MLP neurons of a small language model. Each row is named by its layer, matrix (up: input weights) and neuron, and shows model dimensions 16-111. Each number is 500 + 40 x the weight over its row's rms, rounded and kept within 0 to 999. Numbers have three digits each.
After each neuron's rows, "fires on" lists the tokens most often at its 100 highest values on Wikipedia text that the model never trained on. A number after a token or word is its count.

L4.up218:433472550490475503525482556501553503493494487532472483500518555525490538534487536412535504473512572510488466515493492532530504414493558594515490543569522413396473479480519361491499504525418492482523525557528477514507487500520570498556511479518557534455543495515435544485500552519491500421
fires on: " U" 23, "/" 13, " sub" 13, "-" 12, " inter" 10

L4.up629:459474491447565502497497544547486514510535419518486515535575524491479420490471471561564523513542567468476432571515482476529540470429488506421509577508463538509476565514509483525510501515527600478574486454476495451485528488523507520486500419528444451518541499510509478444506478458509461496
fires on: "ig" 19, " rec" 16, " dis" 13, "oc" 5, "-" 5, "ac" 4

L3.up78:487492492440507469425570523475634509477497483536475491526498503535487442557443506531466541528486483566430475490493545499470520505485484523417554599464473533452491489488486514543508482510511551465532493510484526516466406502510485500551593475541487549523496540451524524437423547522535445454
fires on: "ort" 28, " of" 15, " d" 10, "est" 9

L9.up419:531499571476535497575472536532464488543521448573509531511467473459563502492540467507519523465583549467493522496467459481524436511489419548497490554481464451547504559524518471515551474434480457517535450486517447520516510473527504515500525507544481489486482548508455568446543500493564490423
fires on: "," 66, "." 25, "′" 7

L4.up671:444561498493516464549533523531531478497492436531521507547490418517511477500454491467439509386540562547493484528483487498610509449435468551513484501522517481413503468518464450500519487462414433459505512456512593591502540501532546507491497606581559503466540430499551501515492524516531488570
fires on: " under" 30, " up" 9, " on" 6, " from" 4, " al" 4

L4.up487:451548474469492481534510499521563534494536472559415486531467507453470534529461474454438526428475564521476502482507512507632514493503491513435527541428433499505467522513524486526496558481503585610547539525541490539454455530508469466453564531497426561512486522550576575432466483441499483515
fires on: " |\n" 63, "\n" 17, ")\n" 5, "G" 4, " (" 4

L3.up314:493439512518557514497524503479465561511480508527520553480460476502397486426538409570493464451544599546453470472543513452537439471449480506507534540460408527494494548493535453492517470494438461556514477443528467559466498522548508510510493501582467510519549560427539572485520436471497456539
fires on: ".\n\n" 25, "==\n\n" 22, " ==\n\n" 15, "\n\n" 14, "===\n\n" 6

L6.up68:540447510455535515486542498478490499500495507520473518495459477441413438524514495552533476528570524497457494454519461486527476491496534524510468517577490543514477439511551444491465376496472476454559573421404411559470526484521445527549547410563529475435497563432492538487508568405530444544
fires on: ".\n\n" 78, " said" 5, " bel" 4

L4.up415:468585470423474492542491524527534488469555511500557477533513478508400479553498523517460482528515541505481474502513478540475516437430592532470465473476482515443439493529520449525496497450483482550466483482486468555444507511530485509552491639483529491542459569473475424530548508433506523546
fires on: " " 22, " S" 9, " w" 8, " v" 7, " W" 5

L3.up631:486487528512504510530546464519470532497450482508522453486507441459472453598504468491449461456531511539474469517545411526501467492398490513455517504509541505450445538508562452545472518491503440584523545448537486458526500552533501466579552512571443541487506563439589524510475528493554506543
fires on: " " 26, " December" 11, " October" 11, " July" 8, " September" 7

L9.up680:446450534479556531463481542473518526481553483518445440518563469453514507542525526492487530479562530556453389500435513566516517552502463421531475489534500451518425466572514523432538492453518526504534510547514515555487457519518496510577556400441468536563528458456574470535462472509512433500
fires on: "v" 33, "al" 15, "in" 11, "ad" 7, "ak" 7

L6.up433:416497511499528511482454583456473573496547404481440445473507412452454488516468510466509494490528528560497446531481487517533555462557472475445492508436488526530484507470597460502491557477508485499574490385493503449499478575543488509519518477494482533551493496450501487508462514531514451568
fires on: "ig" 23, "-" 14, " " 8, "ott" 5, "all" 5, ")\n\n" 4

L6.up536:466461504475459567472593545513513506491597497504521454499441471470551528563451536492488504543564519556494504529528545461466526486519371520493511512480388435539461481570476472497500488502515492537517503492502579507505488505527569506607539529450421476507519487480488513458434500417544508570
fires on: " " 31, " In" 15, " (" 13, "In" 13, " in" 7, "20" 6

L6.up102:506424599515464497432580484554516505497581580500460489483483509499459426511489553449554557449520488442503374521582460520533489497451441419503515524511451491590477506507536493541532470515516465530476586488500534470477466489533515511524493464529493511471552496477484495491550483503494520557
fires on: "ur" 18, "or" 16, "p" 11, "ir" 7, "id" 6, "os" 6

L3.up263:506477569483500461577556531551502468490503555499494481471449483491481547482537526503489513494523449539390469428542509526549435452406544550461614518485458504511502505555567450498456506485483463508488565441462466472504510510532439445508528536539526502517510561415528517548487567502509450562
fires on: " one" 23, " out" 19, " each" 13, " bel" 9, "areer" 9

L4.up500:477505487497523510516456477484502522471469517519501556522482548416444439504468528431489502480566466538454546475517569471627531427498467494472559546530452533581486514481495509519459493506488558601522589486541503499566474499512435515516535385541569489522440543441504510493490507514499522449
fires on: "s" 59, " in" 5, "ents" 5, "ats" 4, "ings" 4

L2.up568:471578498480541510627515504534630513472527500507505501546568527528479570567491522471504454422488524503467433567496527511479437491481481482356434460501499494536499510523491533530468438504529499560478529462491489485522520484489513490560516421507459493493524552566566422502488520526492532450
fires on: " tr" 16, " Roman" 13, " col" 9, " made" 8, " following" 8

L4.up767:540499424500565473518519599433491443497515569498469478522574459478448505531518529543489488491536566511521538493520508524584550497480461497517531477525534451570501535520553542481453496479452585532497532448510521510500516495522411498466490427533466483564455553450458476421492488432575521476
fires on: "echn" 17, " career" 12, " Award" 8, " work" 6, " man" 5, " program" 5

L3.up665:523481526524539493507505481512512485468462529505491493433523456469525560525418514494523573522493463471520529481537564447557469534535526570403513502453486495584448477532550437501450473516546438428568478505525527480469427499534539484531530539542488548401457455469550536472485544527558495496
fires on: "ru" 23, "oss" 14, "un" 6, " Sal" 6, "ij" 5, " Lab" 4

L3.up647:542527505489477502504490521547467471459462513521463491540508495501483437512501488490479597449558527493483430520479407504486477484478536487513489544490412457531470557500575501522554508436488507546490523504449455543507467520549532497581514441502495513505491506512456572523494446483534500478
fires on: "," 100

L6.up730:488562455445442571524561482538546498480518481516516489499535405512541526504504557507449429514508478565439436457557442506509494475420488516494432499515519411438509486590541480467506431513458475561573498485535459489476545529542483515537554569440524461513504492413465474485554536489545450499
fires on: " In" 54, " National" 12, "ial" 9, "ational" 8, "In" 5

L3.up453:513454429488461532485529540534517507499505486521508509507531460452476427525506452498501484456492506573518477490462504481516563462436541564536506526539432446516516514504554495502529539502511517592541561503519467541510473505504482495554479425474486524525506593584461500524487515450504513455
fires on: "," 22, " the" 12, ")," 11, "rom" 8, ")" 6, "ord" 4

L9.up266:495464494483507529448499510437467453516561559504483549498483515512471412451577439566521500520553541466503469458473473552520524490537508403544481466434466432556490534518474501506564473485559547489530495468521510459467527504538488561443515480519445446515476517445535480396530531468505554477
fires on: "==" 38, "or" 7, " |" 7, "ter" 6, "el" 6, "qu" 5

L2.up164:435516458505530509499564527518566532480547502547460461539429477484486524556529490483436490487519533510408472451499497453516443486430546558404487509468458519519491454513466604546412510507556499551470578503484507585463435514500535509590513523550479544455474505457523508463467610483502519388
fires on: "e" 19, " on" 18, " re" 11, " first" 8, " are" 5

L6.up713:423427570492492512542453494504554534473505461516479524490541502526550517533481485474544542413510477526475581495520575490532505512417500603566487567463461538504478550478533499502582479504419457523572489483536531523479471514538516491523629442527433522526514491479586511542429498505489478517
fires on: "im" 26, " am" 10, " gen" 9, "irc" 7, "ur" 5

L4.up460:525527427467512500450608476538473453476463571500536469575590442534403458511488510542500541487552465512506524532510466550485570526485491490504524589557499501483500497552511548513480508477451524502573515467475490521495491545511439449567509466502475524549523493530491476499496557519527466504
fires on: "earch" 15, "ity" 12, " program" 10, ")" 8, " Award" 6

L6.up450:468522503509506527435529560464466496507530520530497547469430386508484533482530478481439532509468563575479463481500446539549534516448477507471525536458491520438484526568458520523545497468545490533511524523550523501516506526521522497446541574505359495525535509533457470489507506554561476437
fires on: " and" 17, " by" 11, "20" 10, " of" 10, " U" 9, "19" 8

L4.up328:490489560475560487506587525551526475485522502486444512540450460415458485528510493541488458499503484435395473459506489529501464500499487541465617555534492459540496497512475516521475443527409540548446504485480559513486517495531512507480530535548530509522587468447582498499549430494513494443
fires on: " L" 52, " as" 24, " e" 12, " l" 8

L6.up176:495506515477509461486496603529451505481469474513523463475492435526505539565473530510505543477476422522542383592454490464575538481446547540501483492406518526477428513525549529504440449515523510486570451505518443535471441542520515562468573495493374533492458496421463572537507556509512444524
fires on: " h" 63, " H" 14, " d" 13, "ig" 4

L6.up411:514475534490515469459511483537551562493601427497517417509574533499516429520510487487508537467551506547512455502531493408472448536400518442529522534493479453480444476473589493478512432558468492490550508498577445493472415482510536509440472503507523534462509520481536458446588451451491471455
fires on: "am" 32, "um" 14, " so" 12, " sim" 9, "S" 9

L3.up27:448560486493562479464569498529439459502524470499513486481478445467462461535517558566483474540506547542499453525472578535565506457469516495488532578449512500491472514559508421546534507452526508515453500480618531429480477525532477485442471547541452489423496508464447467486482508477551496529
fires on: " song" 24, " show" 9, " single" 7, " high" 7, " day" 6, " month" 6

L9.up725:448488516529481599476518547546549513449534537521458508542502460500475511529531455491521517464462559498533564496547436487509493476429446540471451439575497423515502469567444497541533433447487527505548504501451522521476466506543530484469451501525501439566420511557535518476421497541531525470
fires on: "or" 26, " Mar" 21, "ar" 14, "ul" 11, " cor" 6, "ur" 5

L6.up40:458468575499446538549532479509499494491495519531545509541499453491415434532536444517446511549575548548540441477515511470482560448510526554515409505493528477424456479526485456505436480483455493635478532435499502520485561484511502513515498504538524494530563509536600557458396482465482524500
fires on: " (" 20, ")" 14, "\"" 13, " " 13, "\n\n" 10, "/" 9

L6.up722:440517477522475508548534522544495423509478549530469519584452533485473535493518497474546545483456462563417483484517508512514390527552460485502491539504518443526463492531526481423514492497464574493606555440472519526492513556521519480494515516425430481502507530448537492511475426530603508590
fires on: "or" 23, "ording" 14, "cc" 12, "om" 12, "ther" 6, "ue" 5

L9.up162:519533457517561565486440580527438478465511426513467498506469436502462461515455551536463544359486504523488393491478508489533527559477488576540488494556486509551453459532519423544498469447556479520472524544513494526510526472515437519443540399483512433450488534491526493545514473545520532514
fires on: "i" 23, " b" 14, "h" 14, " w" 7, "ch" 5

L6.up346:449558557517538471480509556459480545491566500545482583469560477480451491541492462487433484484543481529455465543491525517488507484498422553422411505463572516416495531503468458486474456509464513468516422423457540536462493503516491525519549492522497461479482493460415556497438498522480493516
fires on: " offic" 14, "em" 13, " rep" 9, "ous" 9, " ab" 8

L9.up62:607491476489499503549438528596564539464446487514490511508515480452455487500456479398510508474562521516476431460525489422473511538437499476429558488479418540444493476548506494516550506548459536574580586507569461508440493548523450473506529550485458500486426535489516523496466542485479487539
fires on: "u" 24, "ing" 15, "ues" 5, "im" 5, "qu" 4, "eed" 4

L2.up598:552560454489539506484516489549459532490496496505520502397468527509532506546470520539491589480502523481506489493538550542546439532446457448515484506502523463514480494553555539538433498525535472513527468492492518487538490525530481482470457535541485453530535553529489490457489610552592490501
fires on: "uring" 28, "ced" 19, " success" 15, "lect" 8, "ative" 5, "fess" 4

L6.up540:506579452479550514501438543540453459485493456518493526446428514531506545614506515523509547412543548508516475416429495481484406545475490563584519548487452478518456491529466470483553507456468535502496517428441492571473496480544480432582513611586409506458544509475506504504478497443497426516
fires on: "." 31, "ec" 20, "el" 16, "eb" 7, "eth" 5

L6.up500:532521457495487509501500491476488512510492472504519483478501493432419474480441528518528481527501518547492531436477536584452475365456508534514514521490446473521481405474547490568510564504492523517558516562549559492511436633519494532519588567562487446485498535458478515469557589530537507448
fires on: " |" 73, " " 8

L4.up21:451510504436454509564495460499562495496509483516537543532564452499450504610447511489497481482505452515537431536555529493517535466526518493468409461503484513509467504534566524537447456445518471496502481512506500559491451507528457457554492540533457476499458606509552470551538514411561544540
fires on: " " 33, "," 20, "er" 4

L9.up369:487456431498535531449535546428477428513525509509503453535513541488475436512505506452514528445532540451464509476520543575560459499477468510523483488528468526542475506509483550526559470535519456479540527465518470575475520581543480469476500452516504451403535508490550459447506509496522494562
fires on: "i" 20, "el" 10, "or" 9, "r" 7, "ival" 5

L6.up434:516514540498526474545554507526551469455451440514500535538553507505485483516528452532528533427472481526491451470517552520541497509447485487498498470451518502542510543568460480566553584446560583499550456544556557465491480513509490495510562528500500461471473411512586455480466498425549443568
fires on: " pro" 53, " for" 13, " o" 7, " sy" 5, " pre" 4

L3.up54:519523489447503501544494490542530526492506511533503519538539478477468504523490472467501531441505471526403453546589467472519481503425520529509498474498516492477492570499501402515501413434509479599507521483521484548500541528535502568506565458578522465475512511442520521493527477486533507529
fires on: "In" 14, ".\n\n" 14, "," 12, " In" 7, "A" 6

L4.up302:468485413483507521535582507524435455479502491509540440543533498511437442550518464552492424450505513538469565509511482528552551469467481502537440587512500486376489532488498471485492507471454434525510534460541459595488512525523483499561482460502514528481435590442529508547448554474503505461
fires on: " " 37, ")" 12, " found" 4, " July" 4, " June" 4

L6.up271:498480509491470489499491471421473433461545503511401563555501519442563447534504487516525472520538512490562478484481553427501518457496525554482498541467415558532442460514472486479461510470522548583508511484517509466430530492528463467519463487501476480498509619515525450513495453500451508534
fires on: " " 27, "," 17, "ially" 12, "\n" 8, ";" 8, "ately" 4

L6.up171:502555491428521549448528499536544513495543481513507536518534464469523419485521482523541566455532542480467470464522489439464566454543458464495476536459501509572466549488546427504556517507503503439537505519434562520520557494542511546504549498473423443432531528509459542469468517421592554507
fires on: "==" 40, " prop" 15, "us" 15, "on" 8, " cons" 4

L9.up94:502442535544486578524486476459499510528528513519493456481465520450488485465516412466519579466562474508483495508512542511503527452532536514455529514490443543545459528483524595571471443432584541563528578499554496507474488488517569508532533536508447522486507446488528539508488467486489459519
fires on: "g" 31, "ar" 9, "her" 8, "ess" 7, "or" 6, "," 5

L9.up53:445524535439507565439478562606478530496457488517486443549518509495513454517536419484498510497476487467517438422481406519500479461427484486528475500546508408500474531490523473513511457506496443428516489521450491513463470506543597520465535544483466522472543417540470514469494539471501520466
fires on: "-" 61, "on" 10, "or" 5

L9.up423:441488496440530491510549479542515549472537507529438533456474449456576432510442482488488552529531473533520435502473462486509542445483454509409512560495461517511479487552575516531519460362469472495511488536561501523532467537528515479528494574506490483540564566535554496461482500467489517588
fires on: " " 24, "," 20, "18" 9, "g" 8

L6.up267:492569553475472449431528544511507441510501521513432467510543461505486501525499461534507472542494503504440524465464487515475539448480517526493484536462549477462466493506463444526585497473550519438599515561510491557496524546552547626508534523446490502424524492484555510500477521516573519513
fires on: " |" 85, "|" 13

L3.up491:452406497488495472494556464541449484475540514529526506459515485504457551450541530458494479506482547557462484452545523472533507452480500548507532557429419489530471519598569491498472513517523488421493491489594568517481467516528510520478439435453475507441475496478489598528485577508540431486
fires on: " first" 26, " main" 21, " third" 6, " top" 5, " second" 5, " Play" 5

L6.up458:461504458516553518546561506493511493511495505523484467490533441508457558451504494456382525485564535519439521479491465529458452467509441494536509526518512513410501554505501465436540496362471558495475537459514539507486410504529550478551535484549433545520432535465457538483477544523517550572
fires on: " is" 57, " was" 17, " be" 12, " -" 4

L9.up113:519445544525469547470476555475420495443523480524447532482516525460488458595474457567514533420558450491519444570471510414516572462532522540525546492470509489483499523469501456506540503399495492493512443504524539509534486466504509496459516459553537516485510542594459519449507532546515503559
fires on: "ab" 22, "ant" 18, "ib" 9, "ag" 6, "b" 4, "ism" 4

L3.up73:447482451492473517476501533507484550504518458510454449434571465490478500603557522512486525507490556470490454520428511535536517436423582555583554514534506468451506495512492457556453525424520535537536538455485488487484546513499506474499574439504557467489471530531455507503535534530526462442
fires on: " Japan" 13, "_{" 13, " Indian" 10, "ian" 10, " US" 9, " American" 9

L6.up515:511501512528533498499506557531538472452467554505513539496467500451493454571490553492474538428539565512540435484490463463486457530450510534474460542492502492479470439552488486561557572456519500517515484543520496500485473468536574474531503445442495541445585478581542552436500495423536435555
fires on: "u" 18, "ri" 18, " of" 15, "b" 12, "é" 8, "ric" 6

L4.up539:473514493525475517548488492612463564453442428528501515515488450489536482594485482539521529487531538485520459498503469527563525420440445580509513553485458501410483484520460430568460467448476450606546504472557494515473493534537470469473512521562486560441497490533547519510509545427545441480
fires on: " Afric" 15, " American" 11, " Japan" 11, "ian" 10, " Indian" 8, " German" 6

L4.up554:546434472495539505519527508508498476466481430511490553411557491442515413558480472500515525488510523534473511518456533492487503456454503535500560467497505491522488510540448503518526486477503555519526482454595588445496516515525504551422524405489495435433427446538563491494495493459510472541
fires on: "er" 25, "ier" 10, "ie" 9, "th" 8, "ae" 5

L6.up130:494558501503512567561544527460487522507446535522451497542449477435407515457548460499491497504531507589514448447459488545465497454487507504450467473487457468497461435494512565529476541543525472493504546520464505583435457588539482531425532509570495488470561581447503554460537550494514515477
fires on: " |" 76, " " 14, " |\n" 7

L6.up503:526420522486462571496497540505473515487548506518486536521531483491482483489437498495494603501485519481507430473540486448558457496463449485476471535451424414470466543547545483530505494507546530454517523511550565523533490477511523467499535477434503511488526464572562576469551473451502501456
fires on: " of" 21, " By" 12, "b" 10, "f" 9, " ab" 7

L6.up742:503487536477458526458457443482540523473545491503464461555499431492419456552516469483495594472548539516545530471514500519492482386464466574544489499492517476504496536559485550558482532494485525485538515586522576448505538458530542544498506525488497580413562587527544478504461485518531407406
fires on: " comp" 45, " |" 7, "un" 6, "ul" 6, "w" 5, " be" 4

L9.up90:459490432515485495477521404495487434436425477532447521454539525505498506480515465506432496437573467445521522459509485541487530471527532529498499514472523512472486458555532537489520458507438563532574514448484594531550481568554497495557456453474587530434499528493446516497552453558570479551
fires on: "qu" 19, "ar" 16, "por" 7, "p" 7, "an" 5, "al" 5

L2.up143:494505532491425486552474484523448427493463487527461536474554471503504555560457516574445438543470513474531434410495477480496532537524561489509485528465475490469506484570460441457586539525509523516544495418500460511542458520520454504542650405557482539536395541512509545536486593493514499557
fires on: "ed" 44, "ated" 35, "ited" 21

L9.up761:525514507468494605477455510469501521454495431521510450458488464522457464574509498593494527437611437499496451499537456550471520534598488499525459495437450420513480444490464467503531495518460497501497593499518518509501491469503499573585592439543507542476530484492557527510514455494535460472
fires on: "," 29, " Sch" 16, " K" 11, "ch" 10, " S" 6, " Z" 6

L9.up632:518547534531548531468449496422442497488536528517447524548465517492472446554602463502553523500495544571460492499477506534513465497516466525463514540559497442555505502465553562506431554460454490530540486440468454548510553555534532533474444485540471489499503563457463439499517493470498496528
fires on: "e" 29, "ann" 10, "om" 8, "or" 6, " me" 5, "if" 4

L6.up760:489549492501531458512496513574519452438479493523513541539469485455515482465558487535480496465503552527459505494520477531461501387494491519561506542516489485440494516524454489452479451485463519524578505448481496603530496535517560508502448532556509446517476527476611525461566467404483417541
fires on: "===" 29, " |" 20, "." 16, "anc" 5

L4.up436:457507480509487509477543536490434488482481472522451519480457481518484476560470480453494514494507538504454511518439558501582464463514561541447537536445506513427496514582565493560511442499489431559474503465538457479524456532540526413518494610512510506457497489533464513506460555514535398528
fires on: " att" 31, " her" 15, " song" 7, " month" 6

L3.up155:452468495532513515518578469478466494504508517508459565487459505445468493499556458542439457467517548520416505415570516524518425519504491468499606638460419526453511505521575485468482475512451496507531492470561489506472515557542423463489513532555419493511469544404510546490497470475539466555
fires on: ")\n" 16, "==\n\n" 13, " ==\n\n" 13, "==\n" 10, "\n\n" 9, ":\n\n" 7

L6.up715:560456517471480517481429489533492399466481513512429491581541538541469456555499505509537488482538488499533445517478475441470496425539475471447510537468539442495504546552420530498532527438530456500472502550499546571557515521517500583531518480443537513458529510519552491437440564464587466463
fires on: " |" 54, "|" 17, "S" 4

L2.up90:487521518495462489537489509488483496464499533508481505522545492477489485551551583481502339481495502514530496532491465424519535499499540549461426498454530508515513504507538558466499482495488507518494538496511480571475466503495498554488494479504459533441426536578564482479480579512495494402
fires on: "age" 40, "–" 14, "ech" 9, "uel" 5, "ag" 5

L9.up345:459563522514452468493463487502517503511499529537507528483426478479497566531473480536453476470487533518498496479500527468477454557497492524545439578488495459575517488537551454523525499475513484502539518504511491473493441518538534510563588480464512466475437505499495610439546490461554506454
fires on: "ed" 19, "," 16, "ing" 8, " f" 7, " and" 6, "pl" 4

L9.up517:429518519489551529452440525562509560510527488516416554458498495513480489564511492536500513492494482463454449484550461483448501513510507588480480541508483449413472422504512455462508441391483488554489456490503504543451558492513548521500506510592544505479471473626546556441462519466485460506
fires on: "b" 26, "I" 18, " I" 11, "-b" 6, "ran" 6, "ib" 6

L4.up391:477489500513536546490589520493505480510484561512487532526469434469446470483506518508453491468508470549440498453535530470500494540438513390438527600478421535513495504539516484483491438432562496564487492454481484585467461532537511458473527517584400469507538537463484550490517509459535484596
fires on: "==\n" 40, " |\n" 14, " ==\n" 11, " at" 11, "===\n" 7, "\n\n" 7

L6.up451:482495501438484575545494531571469546452488534512507511447464524523477521510507528566461460572448488468502467491535488543523430565412468560514530538519488463505438535456539473579486498515478525525505499436518575441516450453515512501566484525489472460478456509491513482429470546477535497423
fires on: "-" 47, "t" 14, "c" 9, "-c" 7, "for" 5, "-t" 4

L9.up596:500567406473540481561507573556461490489514559524523483499498472440491521492532533502452538509524549500508514464446514436476472479496482488439491487468497435482473488452481481522548538508461512411519551514541533597477417493522503555547484567445519573470499502507440448489534474411582471533
fires on: "ri" 19, "ro" 16, " co" 12, "u" 9, " |" 9, " No" 5

L3.up415:415483521512500482573568447541474474494526498509500516448521491517520525442486491479437441539500564516439453464540454484503520513443494470481556538463451468502499495524491487511586538509512504480479548451552540516507460526525469536583484484471527555504512507495565553495559611529487482432
fires on: " All" 34, " Gold" 14, " all" 11, " main" 5, " Grand" 5, " Green" 4

L6.up208:415519520556523535491532441468580516484542486508453580548477485389457510576522467496482462550517458506438479365521567471474527583533413434506499481480407503554499525516545428484427477442500472559487469536498522481462506478541525464582522456551531478501440566498516496479475470505498514542
fires on: "e" 23, " att" 16, "an" 14, "\"" 13, "s" 10, " to" 4

L6.up592:491525510539571555478527551491551474502550588496485499508514485467540439458478513425510551493487486451477494488471461458500578452506482492497532518454509503628501501535510513505469512442507588474542573520466482577527501541521494544512464484495439459474481510525528492489533475475521507518
fires on: " inter" 30, " to" 15, " re" 8, " dis" 7, "e" 6, "or" 6

L3.up288:405495496481453469495509428524492474467557508507521516519526499499462450477476548455472501561508524521393512526532560541539551405487540521427535513457478512439476484529483410503461465481482505492468439526539457479474448551521477496491468534562537513437498478466470479483553591531527508465
fires on: " Con" 13, " Med" 11, " Jun" 10, " col" 6, " Min" 6, " init" 6

L6.up424:537456511407450476523486477483469455453498454497512478521485470509476478476584463555437460549560514501500483472500500493486458490450554532504511489555527482455476543600426482544547518437455449495557530542533460546455568521530548527553483525466536520509445574540545435457479466466592508412
fires on: " |" 85, " In" 4

L3.up297:491538542458493541550533461471490475522487444508467503549541416464398441525491421464445441434528501480516454488430459535489556534451532516544528495527506483419502530479469484511536514462427475562466479496478581573505491508524512568521503536536586516528505530476548504496467476457493505520
fires on: ")" 68, ";" 21, ")," 7

L9.up719:467519489488554531517501584504516506480516478529483545510523518428445475510498463511568465476522497513471456513522507473504457493517399459485452512474441475525487482451535562529443413495534529456467523544588567520456499605525528540469524451460440588532473472480518504447489546455522465503
fires on: " |" 22, "ig" 19, "ag" 11, "it" 10, "is" 5, "ight" 5

L6.up470:460510538482467495541596497578482558463517512514534549469449531508507433487473489497528424406510583564469467513422474490567500443485515501423564453551514487421466499571540448471494493453466483481559514501505530535445464485541533491499553454529459474493477504509532511571498527441441482524
fires on: "av" 30, "ap" 15, "op" 8, " conf" 8, "-" 5

L6.up291:497459511564488528494532527494491499460512533521467509431458473534521601417509473513514512477508455533479527487453547510520423502522476465499609514433401459556467499517480500530606509451526479533521497512571525572456415532517548440569559500548457425557472478433519541483518482531509434497
fires on: "," 26, " |" 20, " (" 14, "C" 6, "G" 5

L6.up165:562505540540451539601533530477568461496534412527481539501492455478509519514506448468443531490471555492429495486506448506516391561454516493440559507552459452536499546474524569539631567489456533573543499475552496475471487517524460451466476499456467505497558473528518477478485445453539470496
fires on: " Le" 41, "le" 38, "ro" 8, "y" 4

L3.up151:522504505532438588545541544496487518515526482511483549474542495484492520591440563553464535465503534584503446455466503552570454474438501525450490495495514456517511529528539513514565532494492568524507522485492533471441505494447506546544560551540457515435524489524478578487500544514522448526
fires on: " pass" 14, " count" 9, " day" 8, "ator" 8, "eng" 6, "ory" 5

L9.up118:491557372488544540507435493451475483508508467502448539515559481476459444466556447565503512529463534509517551474521434453473501485552514466365477513566477520485422495583488478475541540478513469514479547463522534535475529537512488534502422549489491502494540491540407475574404579512505553527
fires on: " Bro" 12, " bro" 11, "ro" 8, "e" 7, "gr" 6, "^{" 6

L6.up443:482463499493460522445531513500459540477484485526526430466514403509455546475504488505462516508458542497549432455474512492482468414492487532482447463459527521526491490482515538495513465525526560493515525437547543560435438533524520510545531476531493504495551533518433500510459512559549421487
fires on: "u" 22, "in" 16, " first" 10, " /" 8, "ree" 7, " second" 6

L9.up39:490490559431548472512604542482540404445480429561434480497503525562449493559558463516498578501487427507488497485482469511534518513470510503503551509462494459553499519559447484501563439502504589506502524491560469578526493528506547556450532575524522453453467493481546490487530552471500462504
fires on: " R" 21, "r" 13, "ty" 6, "R" 6, " Ar" 6, "ud" 5

L6.up147:520446558476459522442484583517500516484454518515436516513464439550489524524493481473419539523510476567565484534448520485549467558446484507505516534445547509525477550486463491472480529458493495495467439481525536543496398484525588513560463502492450507548485461479526539424453478495576449502
fires on: " (" 30, " was" 17, "," 9, "I" 6, ";" 4, " Z" 4

L4.up55:449507521466534515515605442457552494471471489503449534533510472430568382570490417532496496473499481502477430531481490470564560498496427470485529541482465468559499460519498477529536399480507537604514545484448490512519495525520527567447483466580536463482517525481532491494481505541475483524
fires on: " under" 27, "ch" 7, "e" 6, " to" 6, "or" 5, "en" 5

L4.up40:488529562468523483529489511534421469464513507507551496522593440538511504573489462520495530464510435530474450532562542508543538531480425510492505471443503488511460492546576548483432389519499497487545497500394378504494472526518433493546523478579452445556475499460577527467513476510476442500
fires on: " design" 20, " stud" 18, " educ" 13, " cult" 8, " political" 7, " art" 5

L2.up438:525523514552522468544512482527570456510486511519454476545467486532481513440558504463499526403502528461507436442507492510496509532501517471482517500545492504499485469531549505467517515497438485481454573426568537572428453556513513491524525532426500603478532454543497499505526538529568509468
fires on: "ia" 34, "ome" 15, " +" 13, "ople" 6, "wo" 6, " −" 5

L4.up90:469457456522430495514525501509427485471470503509448483566547530514462540540460470496488552554459501563471517493482435473553505487536481467526547532453461508448504537583501525554570520498444515508482540531533438496481533500524475509477531473485461535477427519543559510527501505484506482492
fires on: "ed" 20, " such" 11, "ated" 9, " of" 6, " called" 4

L4.up172:546483510513559499503509508529456415485409508518480501538431516483540430487498557524499533451488464485458465563528542499572501518468559554546508545474489508524485499531472461511489403453547489512448557475512418595477437518516459487570513509593484585462601541434485497465453534476512426520
fires on: " al" 30, "==\n" 21, "===\n" 16, " h" 7, " ===\n" 6

L3.up680:457447445489524481479586560516471476490473510496527437491484456497456563535473542534522448548497451495492444513514514475589532454481553537506566493419475541526499527538551486492474507510553537517575469478467487467504487524527450497548596503518418488594454547448497487487481595417496388518
fires on: " stud" 25, " educ" 11, " d" 10, " h" 10, " International" 7, " sing" 4

L3.up177:480479464537484497506494503452498478453534598537462478505473525477439491457472507523461449513504558479454404441502481512496526503498494483503504541452448486552466594499509504556463485490441585512513566429521543511479435580538415471507516480528476559512497545476492556483526538501524505547
fires on: "\n" 34, ")\n" 17, " Rele" 5